config = dict(
    n_layer=8,
    rope_fraction=0.5,
    init='normal',
    warmup_steps=200,
    schedule='wsd',
    seq_len=1024,
)
MLP neurons of a small language model. Each row is named by its layer, matrix (down: output weights) and neuron, and shows model dimensions 176-303. Each number is 128 + 24 x the weight over its row's rms, rounded and kept within 0 to 255. A neuron's up and down rows have the sign that makes its largest values positive.
A block is one neuron, or neurons of one layer that tend to fire together. After each block is what it responds to, as a language model described it from the Wikipedia text at the highest values.

L3.down8 [ 98 138 102 146 141 116 161  77 151 104 116 130  98 145  65 109 153 156 136 101  82 152 100 125 118 131 122 123 103  73 140 110  92 131 135 122 119 135  88 133 111 142 138 120 103 137 130 149 131 164 168 142 134 126 162 128 141 134 154 170 131 132 117 164 146 141 161 125 150 150 171 113 144 175 108 154 115 109 119 135 129 129 153 151 119 147 111 127 162 108 112 107 136 148 149 127 127 131 100  92 123 119 158 151 134 112  99  87 132 168 131 124 119 108 136 154 126 156 126 131 105 149 113 135 104 158 162 151]
L3.down162 [112 172 119 120 145 102 158 143 178 115 149 133 155 101 157 107 127 166 105 142 125 121 114  61 110 108 108 160 115 137 113 140 155 116 122 122 110 152 118 160 156 113 117 101 129 132 145 135 117 143 163 113  87 139 113  84 118 130 144 126  94 125 100 107  94 131  87 137 165 109 118 114 117 124 128 107 123 122 110 157 127 124  94 146 112 121 135 192 124 132  87 116 122 152 156 148 154 158 137 161  73 105 115  99 141  87 121 126 169 171 127 141  93 113 149 148 129  87 139 131 100 141 145  92 101 138 138  98]
L3.down479 [ 94 132 123 127 129 127 167 132 128 138 110 121 138 152 141  90 142 136 182 136 132 124 126 137  84  84 101 155 109  85 131 132  98 118 107 125 116 108 105 171 124 123 117 132 147 103 137 175 102 140 160 179 137 151  92  87  92 122 143 137 151  89 117 134 148  88 127 104 137 149 124 113 119 133 132 124 144 112 131 156 136 139  99 160 124 149 164 155 183 133 133 121 149  91 154 118 167 150 129 146 123 105 123 110  95 182 134 133 138 130 167 139  96 125  79 156 149 118 125 118  87 111 140 126  92 178 127 101]
L3.down570 [112 119  97 212 125 164 122 139 116 131 153 135 149 134 103 117 101 147 128  99 157 138 126 110 144 177 134  92 142  85 154 123 111  93 134  85 137 150 131 116 110 123 118  87 114  90 141 142 103 131 116 148 107 100 165 101  91 138 132 124 108 154 135 117 139 174 137 119 180 135  89  94 129 103 153 125 151 154 145  88 111 189  95 139 116 147 111 145 165 148 134 106 124 105 110 128 152 124 143 111 103 154 138 123 119 115 118 125 167  70 103 116 103 143  45 117 121 119 111  90 145 144 142 126  98  93 117 100]
L3.down722 [135 173 102 126 145 114 154 168 124 141 123 149 152 106 101 141 149 114 127 144 131 130 113 110 142  90 136 127  70 135 115  97 143 141  69 137 117 132 170 119 111 121 140 137  86 143  97 173 147 141 147 115 174 126 118 112 106 154 138 104 163 140 130 101 128 123 132  85  97 133 100 110 124 123 104 127 138 132  92 102 117 140 108 168 116 188 147 118 174 113 127 111 174 159 169 171 108 106 102 111 102 163 132 137 121 122 108 133 142 112 145 136 102  92 105  98  68 103 120 173 134 116 123 114 145 110 111 154]
L3.down868 [ 93 127 116 137 128 143 168 155 130 139 146 110 107 143 140 127  67 163 139 167 124 107 177 142 122 130 129 134  92 151 118 121 117 143 144 110  97 108 117 119 120 143  78 130 156 132 124 122 130 111 125 135 137 116 113 162 146 122 130 157 140  67  79 114 118 181  83 156 123 138  95 133  98 151 136 126 138 182 126  92 151 189 162 130 100 122  94 176 137 114 148 121 137 127 125 126 108 171 121 132 115 132 120 146 126 108 129 124 130 124 143 150 126 160 144 134 114 170  91 119 138 157 114 120  84 135 117 139]
L3.down955 [136 147  95 152 133 124 152 149 145 126 122 139 104 137 152  93 143 122 134 129 155  84 116 119 112  88 136 150 135 112 128 105 124 145 146 103 114 117 133 101 134  92 113 128 127 122 144 144 111 117 139 119 118  84 104 151 131 139 157 145 111 125  90 139  99 129 140 132 114 132 122 157 100  86  87 151 102  64 165 119 145 110 117 122 100 142 120 153  75 147  85 143 157  82 135 112  95 139 126 156  86 111 155 137  86 153 103 144 108 109 140  65  93 142 165 122 125 130 123 168 121 109 145 130 139 131 128 135]
L3.down1072 [ 79 136 148 146 145  93 135 104 115 132 106 118 134  99 162 132  96  97 106 145  91 101 136 165 126 140 148 155 115  97 116 125 107 112 156 159 133 151 144 126 124  96 143 108 124 160 164 150 114 124 122 176  94 177  96 155 113 158 147 132 118 146 126 130 117 115 159 100 149 157 123 161  78 151 139 105 100 128 139 132 149 125 147 107 123 124 128 134 121 128 142 118 114 105  93 102 138  99 108  91 146 118 132  95 119 140 128 149 134 156 114 202 129 109 147 143 124 141 138 104 181 121 113 120  49 110 113 112]
Temporal prepositions, mainly "since". Time prepositions and conjunctions such as since, from, until, before, during, starting a time phrase or clause; also closing "==" of section headings.

L4.down28 [108 117  81 167 131 127 117 107 139 129 140 146 105 116 112 109 154 141 157 105 114 168 129 113 133 136 160 170 117 117 124 123 109 131 152 120 131 133  97  99 154 129 170 165  99  97  91 126 181 146 203 124 108 132 119 115 130 171 108 133  90 150  78 105 119 107  95 128  89 150 143 119 114 154 115  68 130 148  82 156 114 148 133 142 139 132 135 107 125 142 143 156 112 145 146 125 142 145 156 115 168 150 125 143 165 137 186 138 155 115 119 157 147 123  87 118 142 173  99  95 122 150 155 108  97 120 139 134]
Temporal sequencing words. Fires on words that order events in narrative history, such as before, after, until and by the time, and on biography section-heading words like career, life, politics.

L3.down226 [140 124  79 116 125 123 104 105 146  89  76 152 123 121  81 169 160 119 109 130 118 107 133 140 132 135 134 112 123  59 115  96 148 133 134  99 101 118 160 102  90 151 135 104 124 104 132 140 181 105 131  78  77 109 119 125 159  84 110 164 132 123 153  93 106 126 148 104 184 126 129 113  74 175  94 154 111 127 102 109 137 115 121 176 135 144 157  97 128  97 118  94 147 125  83 117 130 126 125 155 149 120  90 125 115 107 146 116 143 126  93 159 118 133 110 113  91 149 114 144 135 147 125 114 122 153 128 125]
L3.down269 [131 167 124  99 139 125 132 148 103 114 113 120 128 118 138  92 140  90 134 163 122 128 128 102 132  89 109 115 141  76 117 115 107 139 173 114 117 105 127 116 115 204 111 104 151 124 106 122 141 135 120 115 126 149 168 116  83 103 163  95 145 189 154 108 113 136 135 136 121 142 144 121 124 134 145 120 148 108 117  88 122 129 127 144 129 137 142 116 148 115 132 116 111 115 139 106 131 126  89 122  88 122 118 107  99 135 110 148 151 102  79 141  78 146 122 109 144 165 110 118 132 134 143 148 153 124 121 139]
L3.down518 [ 89 117  71 148 146 123 131 102 109  95 154 144 156 154 132 148 149  91  95 113  77  96  92  99 130 102 139 152 143 132 111 144 120  98 167  89 127 119 167 161 124 142 133 116 101  90 107 165 116  76 150 132 137 137 113 107 111 137 108 138  67 118 162 159 109 141 134 149 138 147 149  91 111 132 137 131 155 112 137 141 141 116  99 136 118 114 125 100 181 134 138 119 134 139  95  94 162 140 107 156 127 148  98 111 105  99 157 117 105 123 153 111 192 134 163  84 143 123 140 136 150 143 136 149 126  80 118 156]
L3.down537 [121 131 122 106 160 132  95 126 153 120 133  89 113  97 105 162  99 146 158 113 109 121 118  98 114 117 161 105 138 122 127 156 104 139 179 139  85 118 139  89 123 132 169  96 160 151 120 123  95  86 195 177 125 103 151 134 113 120 125 131 150 122 100 135  93 115 154 100 179 123 115 117 108 131 166 155  94 127 159 155 137 155 156 131 143 152 147 147 109  89 143 127 108 125 160 104 113  78 135 164  86 160  87 125 140 144 132 138 113 154 150 117 141 120 123 138 134 137 141 113 140 126 120  62 120  76 128 120]
L3.down693 [151 114 112 118 134 149 125 149 131 126 110 140  99  85 111 148 149 117 113 160 148 122  99 133 163 130 156 118 109 124 106 151 125 136 137 145 100 124 117 115 110 163  80  99  76 101 140 148 125  91 173 100 122  91 116 138 130 103 142 115 153 118 118 165 138 127 135  98  89 128 138 119 121 139 132 143 133 121 186 129 191  90 152 129 106 157 159 144 134 116 129 103 136 116  89 114 124 123 127 128 111 135 111 162  72 105  89 120 130  77 149 132 129 118  86 115 117 108 130 109 116  68 108 131 169  90  93  99]
L3.down867 [124 103 110 106  89 113 159  91 137 100 107 141 143 137 183 108 121 143 120 114 107 131 159 127 149 148 121 119  74 156 146 116 136 109 132 139 123 157 155 135 122 115  86  99 171 129 149  82 118  88 206 143 103 111 114 111 134 119 144 105 130 124 114  97 151 146 144 127  95 161 126 133 119 128 139 133 115 144 150 115 119  74 142 146 160 111  92 138 112 119 101 164 115 100 105  85 168 129 113 170 140 101  97 133  57 129  81 119 150 116  95  78 167 153 139 108 154 124 144 129  93  96 100 112 137  99 130 140]
L3.down909 [ 90 114 142  70 118 107 148 135  94 138  88 122  88  98 108 138 148 148 131  87 172 139 115 127  73 132 169 137  91 122 114 154  94 127 116 150 190 108 164 152 155 146 118 123 126 102 155 146  96  81 143 138 135 107 175 131 114 150 112 132 167 111 159 146 161 132 112 116 145 123 136 145 176 154 150  84  75 136 143 172 149 109 159 145 138 113 104 112 100 155 122  86 107 145  80 136 143 146 138 104 102 109 142 104 118 136 110 137 118 104 194 133  80 121 145 119 121 147 121 157 122 147 141 144 156 138 126 131]
L3.down1133 [118 158 121 110 109 180 117 140 135 111  93 136 137 110 147 132 134 103  94 117 108 117 131 111 160 140 148 179 122  99 111 104 159 118 141 135 115 174 128 152 144  86  99 131 141 115 143  92  96 146 157 128 140  87 127 148 139 105 147 113 130 110 152 114 156 157 151 144 117 154 153 131 104  96 134 110 117 122 192 148 107 123 138 150 113 144 116 134  92 163 123 114 178 153 103 131 114 121 135 134 126 111 125 138 131 171  63 132  77 157 150 132 122  91 113  92 175 126 144 127 117 130 134 151  67 125 147 136]
Mid-name abbreviation periods. Periods after capital initials or abbreviations inside a continuing proper name, as in U.S. President, B. kuatunensis, John G. South; also name-internal pieces such as "of" in Isle of Man.

L2.down257 [131 155 117 134 114  92 132 181 167  74 126 109 148 188 130 138 113 147 141 122 123 120  84 117 141  84  93 182 155 126 156 111 124  95 124 180 107 111 138 108 165 104 114 153 186 128  89 133 136 116 119 134 144 150 134 103 104 150 153 119 109 130 158  79 136 113 140  53 126 151 136 107 112 131 125 117 146 121 135  59 104 120 146 137 147 114  89 178 129 106 137 111 122 142 124 146 110  97 181 141 116 118 138 109 154 122 118 113 117 102 131 103  78 106 130 117 128 130  92 101  88 133 119 177 112 157 115 125]
L2.down259 [138 134 136 151 162 146 124 152 139 150 103  62 126 128 132 114 103 156 151  93 136 121 139 109  92  99 142 147 136  98 132 109 143  98 151 127 190 127  88 113 149 112 159 117 134 111 119 141 125 149 197 127 130 127 114 133 141  94 123 127 153 117  87 169 170 134 105 120 156 116 112 170 138 139 153 147 168 129 100 122 164 174 162 139 129 134 121 175 158 122 130 120  88 121 132 131 134 137 116 134 143 147 126  95 158 131 127 125 128 105 167 125 133 160 110 143 135 162 141 119  62 196 149 106 120 149 128 127]
L2.down275 [121 135 134 141 116 143 134 116 155 121  96 101 138 125 113 120 101  88 142 149 104 170 130 100  77 111 128 101 143 115 153 142 120 161 115 129 132 127 122 152  81  90 170 138  93 105 107 148 160 142 137 118 159  52 152 179 130 106  85 137 112 118 122 109 109 154 128 168 111 165  71 169 118 146 123 124 175  95  87  86 115 165 142 149 125 115 147 137 121 156 115 148 156 115  72 103 115 122 140 149 142  94 171 101 141 159 170 153 122 137 152  93 107 148 135  95 158 156 114 150 120 135 125 111 127 144 117 148]
L2.down325 [125  93 135 138 109 121 164 138 104 135 101 177 143 132  92  95  98 108 111 142 124 111 129 140 134 146 118 138 143 106 113 134 121  96 124 131 149 167 103 133 136 123 125 112 124 117 105 135 116 137 145 148 156 120 139 137 168 129 109 144 127 119 127 139 174 155 109 141  90 127 119 142 119  91 141 126 184 105 103 135 116 147 112 175 100 129 134 146 164 113 144 101  71 158  66 150 115 138  98 145 128 124 157 133 146 131 176 131 164 183 147  99  87 188 139 139  94 193 150 101 102 157 132  94 108 168  97 175]
L2.down479 [141 140 154 137 138 105 155 151 109 128 169 166 108 140 146 140 165  82 146 110 140  99 126 155 133 142 146 110 143 125 124  95 112 110 107 154 109 157 107 108 125 152 124 148 141  53 132 143 139 146 159 124 149 157 131 118 157 143  86 144 155  63 149 136 143 124 108 120 143  92  94 173 152 124 143 112 118 145 139  91 131 140 131 112 145 109 161 110 106 142 112 112 121  96  94 139 187 168 153 124 151 135  97 130 127 164 134 133 107 126 109 159 123 148 108 122 130 151 147 144 142 107 123 141 119 130 125 132]
L2.down1017 [113 126 152  99 191 119 134 133  81 133 105 136 140 109 182 134 100 173 132 111 133  93 145  94 152 157 113 128 145 117 153 111  76 134 131 126 111 163 149 142  98 133 146 125  96 116 103 108 154 165 138 129 121 154 150  64 144 131 128 130 114 127 149 149 126 121 166 103 163 146 155 111 158 136 131 129 104 131 120 137 125 104 142 108 100 136 115 156 143 112 157 154  92 115 134 159 118 172 105 146 105 120  89 124 137 109 178  92 117 146 164 134  84 137  93 153 111 151 160 116 151  94 128 161 131 134 115 197]
L2.down1154 [131  95 128 105 137 139 151  88 146 146 155 109  79 143  87  94 106 128 109 151  99 158  75 136 105 174 143 124 146 113 126 181 133 118 132 100 132 138  78 137 130 133 161 173 141 138 148 107  63 104 141 136 141 113 125 110 115 130 142 167 121 131 140  91 114 107 170 158  91 173  80 164 115 156 138 162 111 151 155 114 137 131 119 147 122 157 106  61 111 118 131 146 162 136 156 140 153 125 140 148 149 149  96 125  87 138 168 128 123  91 115 136 139 107 135 165 121 145 160 106 121 146 136 130 136 148 169 173]
L2.down1213 [132 140 132 153 150 159 183 107 121 158 139 136 128 113 124 101 113  86 156 126 160 121 135 144 108 136 132 149 126 167 122 113 133  85 122 129 137 171  89 114  88 170 114 115 143 146 167 159 159 170 137 117 144 147 123 107 109 123 197 147  71 103 146 135 112 140 119 108 127 148 116 120 122 117 158 115 104 126 161 125 103 169 162  94  79 160 125 121 117 151 153 147 158 144 110 121  94 110 156 115 171 118 128 146 111 138 146 139 119 125 144 129 161 142 149 122 141 170 142  94 191 188 143 182  95 124  80 123]
Temporal sequence conjunctions. Words ordering events in time, such as before, after, until, since, following, prior, often in biographies and career histories.

L4.down514 [117 139 150 134 115  76 132 166 126  97 105 138 154  82 142 133 121 122 134 180 125 122 102 149 111 152 119 148 162 106 111 124 178 103 137 136 104 136 148 102 152 113 138 123  93 140 128 101 129 125 151 138 147  98 121 113 125 157 152 108 124 108 104  89 128 123 147 124 168 148  96 122 133 156  87 129 118 111 112 169 131 158 136 106 150 168 145 138 117 144  90 113 117 107 104 122 150  92 149 165 133 109 124 114 149 140 125 143 127 115  81 162 136 151 146 121 106 104 134 124 128 111 145 126 118 101 154 122]
Units and mid-word fragments. Unit symbols after numbers (km, mi, ft, %), and mid-word fragments after a split-off letter, like S-o-undtrack or W-al-ter.

L2.down8 [143 114 165 112 113 162 136 118 159 163 153  84 120 164 105  76 133 122 125 176  82 146  97 132  91  94 133 133 128 115 144  82 129 117 133  94 121 145  73 110 128 113 145 130 119 124  81 157 149 145 102 109 155 119  95  92 165 145 101 140 156 138 136 108 131  79 113 108  96 107 148 121 127 110 120 121 143 156 144 117 155 103 135  92 142 138  93 119 128 128 102 160 101 108 123 153 123 114 140 167 105 100 137 147  99 144 125 130 143 123 115 143 106 117 111 122 121 130 134 122 132 144 145 155 145 119 147 127]
L2.down30 [109 136 103 114 150  86 140  93  93 153 140 115 154 165 148  92 136 153  94 146 139 144 124 148 127 112 123 150  96 114 131 154 109 156 108 128 123 128 128 132  91  98 136 138 139 133 114 154  80 117 143 130 143 103 159 123 133  96 156 157 129 167 109 162 126 150 137 146 113 168 134  87 109  98 137 161 131 156 138  79 169 136 137  84 140 137 113 119 109 104  97 176 124 133 124 111 135 148 179 102 112 114 127 144 117 101 129 140 121 134 118  90 111 140  95  97 120 116 121 128 111  87  82 135 148 103 108 138]
L2.down213 [139 163 141 150 130 105 102 139 119 140 114 160 117 162 149 145 138 122 102  99  65 150 135 119 204 120 115 114  90 174 145 112 145 106 123 155 108 164 104 140 119 124 102 151 110 143 155 148 148 122 128 139 147 118 127 145 152 116 160 110 148 173 119 118 121 111 121 161 109 122  96 118  96 124 131 124 124 128 105 101 138 138 112 125 131 154 116  97  91 126 136 131 135  94 113 156 119 155 125 155 141 137 131 137 137 141 153 148 108  86 140 195 140  76 115 106 114 135 109 147 190 121 154 136 146 116  67  98]
L2.down503 [145 164 162 117 136 124  64 109 136 116 115 116 127 137  86  95 120 182 174 143 161 127 105  94 158 140 143 103 114 122 114 110  98 178 127 144 152 131  64 105 123 157 155 133 122 139 143 112 133 116 110 150 142  99  69  80  81 121 138 138 125 138  99  75 137 144 144 137 119 148  92 104 165 163 113  81 142 136 135 139 113 114 133 142 117 126 133 113 112 150 152 106 170 142 106 101 153 137 190 104 161 168 141 100 139 156 113 151 122 158 114 127 138 136 121 127 109 117 148 116 139 129 123 133 120 127 131 107]
L2.down643 [139 104 184  89 146 145 120 143 136 109 159  99 117  98  93 107 141 123 108 181 124 117 134  96 134 105 143 180 161 112 144 125 133 163 129 157  94 114 129 106 196  86 120 150 129 172 129 131 145 161 118 129 109 136 125 136 154 142 114  91 127 154 167 147 114 115 153 116 163 112  96 136  73 126 152 164 119 122 128  95 131 128 133 118 137 118  92 186 105 155 121 153 133 104  88 124 102 118 110 150 106 166 110 157 132 136 124 155 101 117 119 115 112 133 132 116 120 117 140 140 177 134 152 122  82  88 110 122]
L2.down695 [142 155 163 103 131 156 134 118 168 165 141 121 148 123 165 106 115 136 115 183 146 127 110 121 127 115 104 105 120 127  84 152 145 135 118 109 126 146  94 102 141 143 112  93 118 124 132 122 118 135 130 120 105 117 116 109  91 119 159 117  99 135 123 105 122  94 143 107 105 109 193 156 169 117 134 111 140 134 152 158 129 101 106 148 155 164 160 147 141 185 115 153 155 152 112 179 126 124 134 132 138 124 128 118 129 104 158 145 117 132  96 108  69 137 133 143 162 155 138 135 184 121 156 127 168 151 146 153]
L2.down1108 [ 69 109 110  81  93 156 183 140 113 107 116 127 147 121 130  91 108 128 126 149  89 142 118  88  87 143 123 145  91 149 123 145 125 134 123 117 120 121  95 195 169 162 150 111 133 108 166 130  70 127 102 105  88  69  87  86 177 151 124 122 135 105 100 129 129 127 137 101  82 128 109 125 154 132 113 115 119 137 158  97 144 123 138 112 117 189  88 126 129 172 134 151 140 121 130 134 111 131 138 100 137 120 114 110 125 151 132 132 167 129 144 165 136 139 123 142 119 123 117 122 118  95  82 127 134 133 128  93]
L2.down1157 [125 138 133 156 146 177 151 124 114 143 154  93 132 145 124 105 145  95 102 161 152 124 151  84 116 111 150 142 132  98 146 137 144 133 119 145 144 110 141 127 149 140 161 123 117 123 132 150 100 146 154 144 136 144 106  97 183 132 139 132 156 113 139 166 116  86 162 154 127 139 139 130 133 103 127 134 131 109 102 155 109 111 106 150 175 127 125  78 112 111 108 134 123 102 144 118 164 112 109 172  92 121 125 102 126 170 146 136 131 116 117 154 160 136 160 137 138 111 152 157 141 121 116 167 157  86 139 125]
Stat-table labels and fragments. Row-label words in sports and election tables (Swing, High jump, Time of possession), unit pieces like m and km, and mid-word fragments (Ul-m, His-ham).

L3.down30 [103 137 115 132 130 131 127 141 139 162 102 112 103 161 162 163 143  71 103 148 142 109 160 144 141 104 165 101 107 160  94 169 113 110 176 156 110 115  72 131 135 146 162  95 147 137 134 128 132 148 161  82 123 157 133 159 140 137 126 181 113 123 132 145 133 158 147 104 168 149 140 106  80 115 138 137 147 137 111 104 107  88 142 134 138 163 135 166 146 163 124 120 157 159 126 113  97 145 124 161 125 123  93  98 109 117 110 131  97 117 119 106 101 137 156  95 119 134 128 125 141 153 111 112 137  72 145 113]
L3.down62 [105  78  72 116 102 129 132  68 112 150 181 113  77 125 190 112 100 131 115 163  93 129 151 131 123 125 144  76 106 144 158 126 140 148 129 110  96 138 145 148 119 112 125 141 131 134 104 122 149 122 130 109  97 161 124 128 139 133 107 140 125 122 159 119 126 122 110 155 118 135 128 166  92 102 125 130 131 107 151 144 169  88  95 126 106 138 145 107  91 137 109 165 125 106 162 155 144 124 121 201 146 157 137 130 152 122 112 134 159 125 159 110 115 130 150 139 117 171  90 131 148  76 106  95 123 168 109 112]
L3.down64 [131 113 101 129 101 156 174 113 115 166 133 110 120 104 127 118 166 115 142 126 183 121 143 107 114 152 144  96 146 132 149 166 162 142 149 139 125 171 112 101 112  79 115 122 126 140 124 155 154 138 182  96 127 112 122 101 148 158 114 139 114 123 174 107 149 113 111 129 124 119 100 158 127 108 140 158 152 118  92 149 114 106  56 151  93 140 109  97  77 157 149 165 119 134 163 130 146  82  90 127 149 133 105 174 154  92 130 107 114 103 115 115 107 112 121 164 115 120 108 128 109 149 108 142 113 123 143 127]
L3.down449 [125 123 140  98  97 179 128 152 119 200 141 116 114 157 134 136 135 142 143 159 117  86  92 112  99 127 148 101 136  99 147 112 127 126 126 138 118 127 116 145 179 131 104 116 172 138 149 156 181 154 166 127 172 122 109 118  93 127 105 146 137  88 151 137 150 116 166 143 116 110 175 123 139  89 155 165 154 108 120 125 141 157 116 160 107  93 126 100  77 117 130 115 148 134 118 148 104 130 130 184 152 137 132 125 118 154  95 131  98 123 163 123 111 153 111 199 147 147 139 108 128 148 165 149  93 141 104  78]
L3.down460 [103 117 101 139 115 144 112 116 125 172  91 130 150 131 119 101 177 135 147 144 107 125 148 138 168 104 146 108 113 120 137 130 138  62 127 131 101 140  98 131  98 116  75 115 156 118  97 158 163 142 156 115 164 114 142 122 194 162 142 158 137 106 115 125 159 124  80 161  45 122 129  81 110 140 136 162 194 107 135 114 148 113 152  91 129 134 114 135 136 123 131 150 149 156 117 135 147 117 122 158 144 139 122 134 143 136 141 146 114 119 137 152 108 125 137 140 133 135 107 120 109 121  89 133 108 170 140 121]
L3.down1050 [ 91  96  86 175 109 156 109 169 140 124 154 129 102 106 130  95 115  99 143 131  87 128  99 160 130 139 117 116 105 150 176 143 102  99 142 145  99 114 144 139 148 165 123 132 135 155 134 126 121 177 174 122 184 102 114 150 140 136 161 142 120 118 156 125 126 127 134 107 148 151 150 130  96 164 106 137  92 191 136 111 108  77 123 144 110 134  79 127  90 140 102 154 114 117 123 158  98 161 139 144 148 144 164 127 123 104 127  82 104 127 115  89 161 164 118  58 153 149 116  84 145 117 160 138 105 160 143 109]
L3.down1147 [143  84  97 180 111  79 115 138 111 139  88 126 113 130 130  93 119 136 124 108 121 104 110 128 127 125 139 133 128 166 159 123  96 136 160 120 121 133 106 103 119 116 127 111 108 136 153 154 179 130  94 155 143 105 137 131 124 111 113 123 120 112 162  69 164 143 135 110 127 155  98 113 112 166 153 145 118 149 110 120 141 118 127 159 134 103  93 128 122 157 158 123  85 109 107  96 139 115 143 139 147 117 143  70 121 135 132 146 166 140  95  93 151 146 144 145 143 153 144 130  99 123 151 171 112 127 133 107]
L3.down1214 [162 136 126 121 112  97 144 106 127 147 107 125 146 107 154 113 128 134 138 167 130 129  87 114  99 148 111 111 149 129 125  76 139 112 133 131 110 154 121 154 111 106 138 145 135 141 115 104 150 163  51 117 130 134 105 171 160 100 142 132 152 112 151 167 175 154 146 160 141 146 128 135 115 145 112 104 137  66 161 190 134  68 136 139 142 137 110 157  94 144 144 134  87 131 107 126  98 113 160 134 128 124 171  88 147 123  84  93 143 135 108 101 138 136 115 139 107 105  98 153 128 131 110 147 101 101 128 132]
Unit after a number. Unit and quantity tokens right after a numeral, such as cm, mi, km, in, million, years, or the table separator in data rows.

L4.down411 [135 147 186 129 128  98  93 142 136 123  90 136 122 131  99 145 157 131 128 136 118  91 112 113 141 118 148 110 202  82 123 109 116 111 120 116 121 132 110 115  94 125 108 160 107 131 129 121 143 148 155 112 158 118 150 170 159 128 137 127 150  96 162  87 145 115 128 121 122 109 156 103 110  67 107 135 120 154 148 108 112 114 119 105 133 100 151 120 104 135 119 138 140 111 116 159 150 122 135 144 108 133 107 169 138 107 132 127 124  96 128 112  91 168 107 162 152 133 129 147 105  83 122 115 130 116 135 102]
Inside proper-name tokens. Word pieces inside multi-token personal names, chiefly the period after a middle initial or a mid-surname fragment (Steven A. Cohen, McKinley, Wulferdingen), and sometimes a middle digit inside a number.

L2.down151 [ 60 214 129  70 138 106 108 156 129 194 124 152 123  98 126 107 122 104 114 126 116 133 136 163  92 162 117 128 173 126 169 125 157 138 131 139 106 163 131 107 135 114 168  84 158  75 101 137  62  98 182 170 113 120 124 143 126 159 140 121 102 101 133 126 101 117 180 152 102 120 135 148 154 107 136 145 116  98 153 142  83 115 139 143 124 136 139 152  99 124 124 107 176 117  90 136  97 149 132  59 117  96 106 143 135 114 151 155 147 151 152 142 126 122 120 121  90 130 123 129 115 135 153 123 128 122 116 102]
L2.down223 [117 168  96 131 123 131 149 121 118 139 135 112 176 133  72 150 124  83 140 138 150 182 131 139 153  90  96 144 137  97 147 129  90 116 117 141 146  85 140 103 148 120 118 112 137 159 133 127 133  89 149 127  85 112 149 141 114  99 150 145 132  91 112 107 149 134 108 124 122 170 119 128 118 127 134 134 152 133 101 135 102  67 103 158 136 112  94 118 117 150 128 155 113 138 131 102 119 122 145 102  96 111  87 161 112 137 148 131  82 149 129 133 146 132 117  96 135 127  82 141 102 145  94 152  99 161 133 173]
L2.down258 [ 93 124 173 107 126 122  98 152 112 107 105  58 110 145 113 117 139 145 183 155 110 137 165 138 145 169 160 107 150 111 144  94 129 144 140  79 141 135 124 117 113 159 148 159 120 126 127  89 117 115  85 121 128 142 157 161 125 137 161 147 144 118 109 126 131 113 148  52 112 168 131 121 122 125 148 126 115 123 129 156 152  99  79 150 112 137  95 131 122 117 139 105 121 149 163 118 118 112 116 149 152 104 161 102  83 170 147 145 154 147 135 143 165  98 151 109 134 122 132 108 151 138 154  84  91 121 107  99]
L2.down284 [ 96 149 111 144 136  88 139 106 133 131 148 155 156 125 125 117 143 132 124 112 136 146 145 142 121 128 125  87 130  80 150  81 123 106 131 133 126 140 105 144 152 121 136 132 118 151 118 108 123  80 167 153 106 103 166 154 120 161 136 164 159 109 131 108 155  83 119 128 102 130 130 103 111 175  92 109 141  99 148 102 144 153 114 170  97 103 126 106 121 136 107 156 100 131 149 152 109 159 103 124 126 127 137 146 135 111 134 143 104  88 130 106 122 154 125  91 118 110 155 134 103 170 133  90 138 143 118 126]
L2.down296 [142  93 133 117 135 151 153 149 133 137 119 116 146 119 143 124  76 156 137 115 159 109 103 129 113 137 143 128  98 117 145 141 165 144 141  88  90 140 142  92 122 119 103 131 131 156 105 145 128 125 169 112 130 147 146 155 178  67 135 147 119 121 167  98 132 153 178  69 198 139 152 168 113 105  98 144 129  93 167 133 115 131 117 159 123  73 177  86 144 108 122 122 112 126 182 102 121 133 138 104 126 113 124 118 148 125 114 147 147 166  82 139 114 157 113  95 119 130 123 128 164  96 151 164 131  86 101 163]
L2.down822 [117 134 147 147 152 146 128 143 146 152 148 143 106  97 108  89 145 165 133 115 141 133 134 138  86 155 155 126 104 125 116  88 100 138 171  65 122 166  86 106 113 153 128 137 126 123  95 122  71 111 117 110 121 132 137 103  95 147 117 145 109 120 127 126 134 144 126 118 131 137 154  95 142  72 118 112 115 149 146 121 105 109 130 173 129 182 123 109 159 110 118 143 142 125 166  92 121 154 133  85 182 161 133 145  93 137 106 137 158 102  83 148 126 133 122 115 149 144 133 171 136 140 120 159 136  64 132 115]
L2.down846 [132 138 114 135 174 109 139 133 113 124  96 131 108 150 142 133 124 119  96 117 127 141 103 111  93  74 144 175 129 120 110 109 123 105 132 140 149 141 117 170 134 114 143 157  80 109 103 134 164 105 112  91 133 159 129 129 132 117 135 120 128 136 103 142 108 163 147 113 199 148 151 172  75 121 100 137 125  95 130 170 113 114 133 151  82 137 115 143 152 147 130  98 143 139 110  89 128 133 102 123  68 134 158 162  95 146 178 132 126 107 115 138 143 134 135 133 156 184 151 136 132 140 169 157 116 156 157  97]
L2.down856 [133 175 138 129 135 148 134 156 157 111 169 161 151 125 132 145 116 152  89 132 116 121 135 110 158  89 140 108 118 128 160 146 118 128 111 140 175 159 146 132 130 126 132 116 157 112  99  93 105  78 179  90 132 118 114 155 101 136 149 146  92 100 153 116 127 152  88  97 126 140 133 119 135 142 144 131 130 141 166 130 115 105 124 139 135 117 140 125 100  94 116 109 155 127 127 145 113 146 102 130 115 125  83 181 101 134 151 144  64  95 117 170 143 123 131 127 144 114 110  98 104 167 129 135  94 115 133 148]
Abbreviation periods. Periods after abbreviations and initials inside names, such as St. Louis, William H. Harris, No.; weaker on mid-word fragments and "same" in "the same time".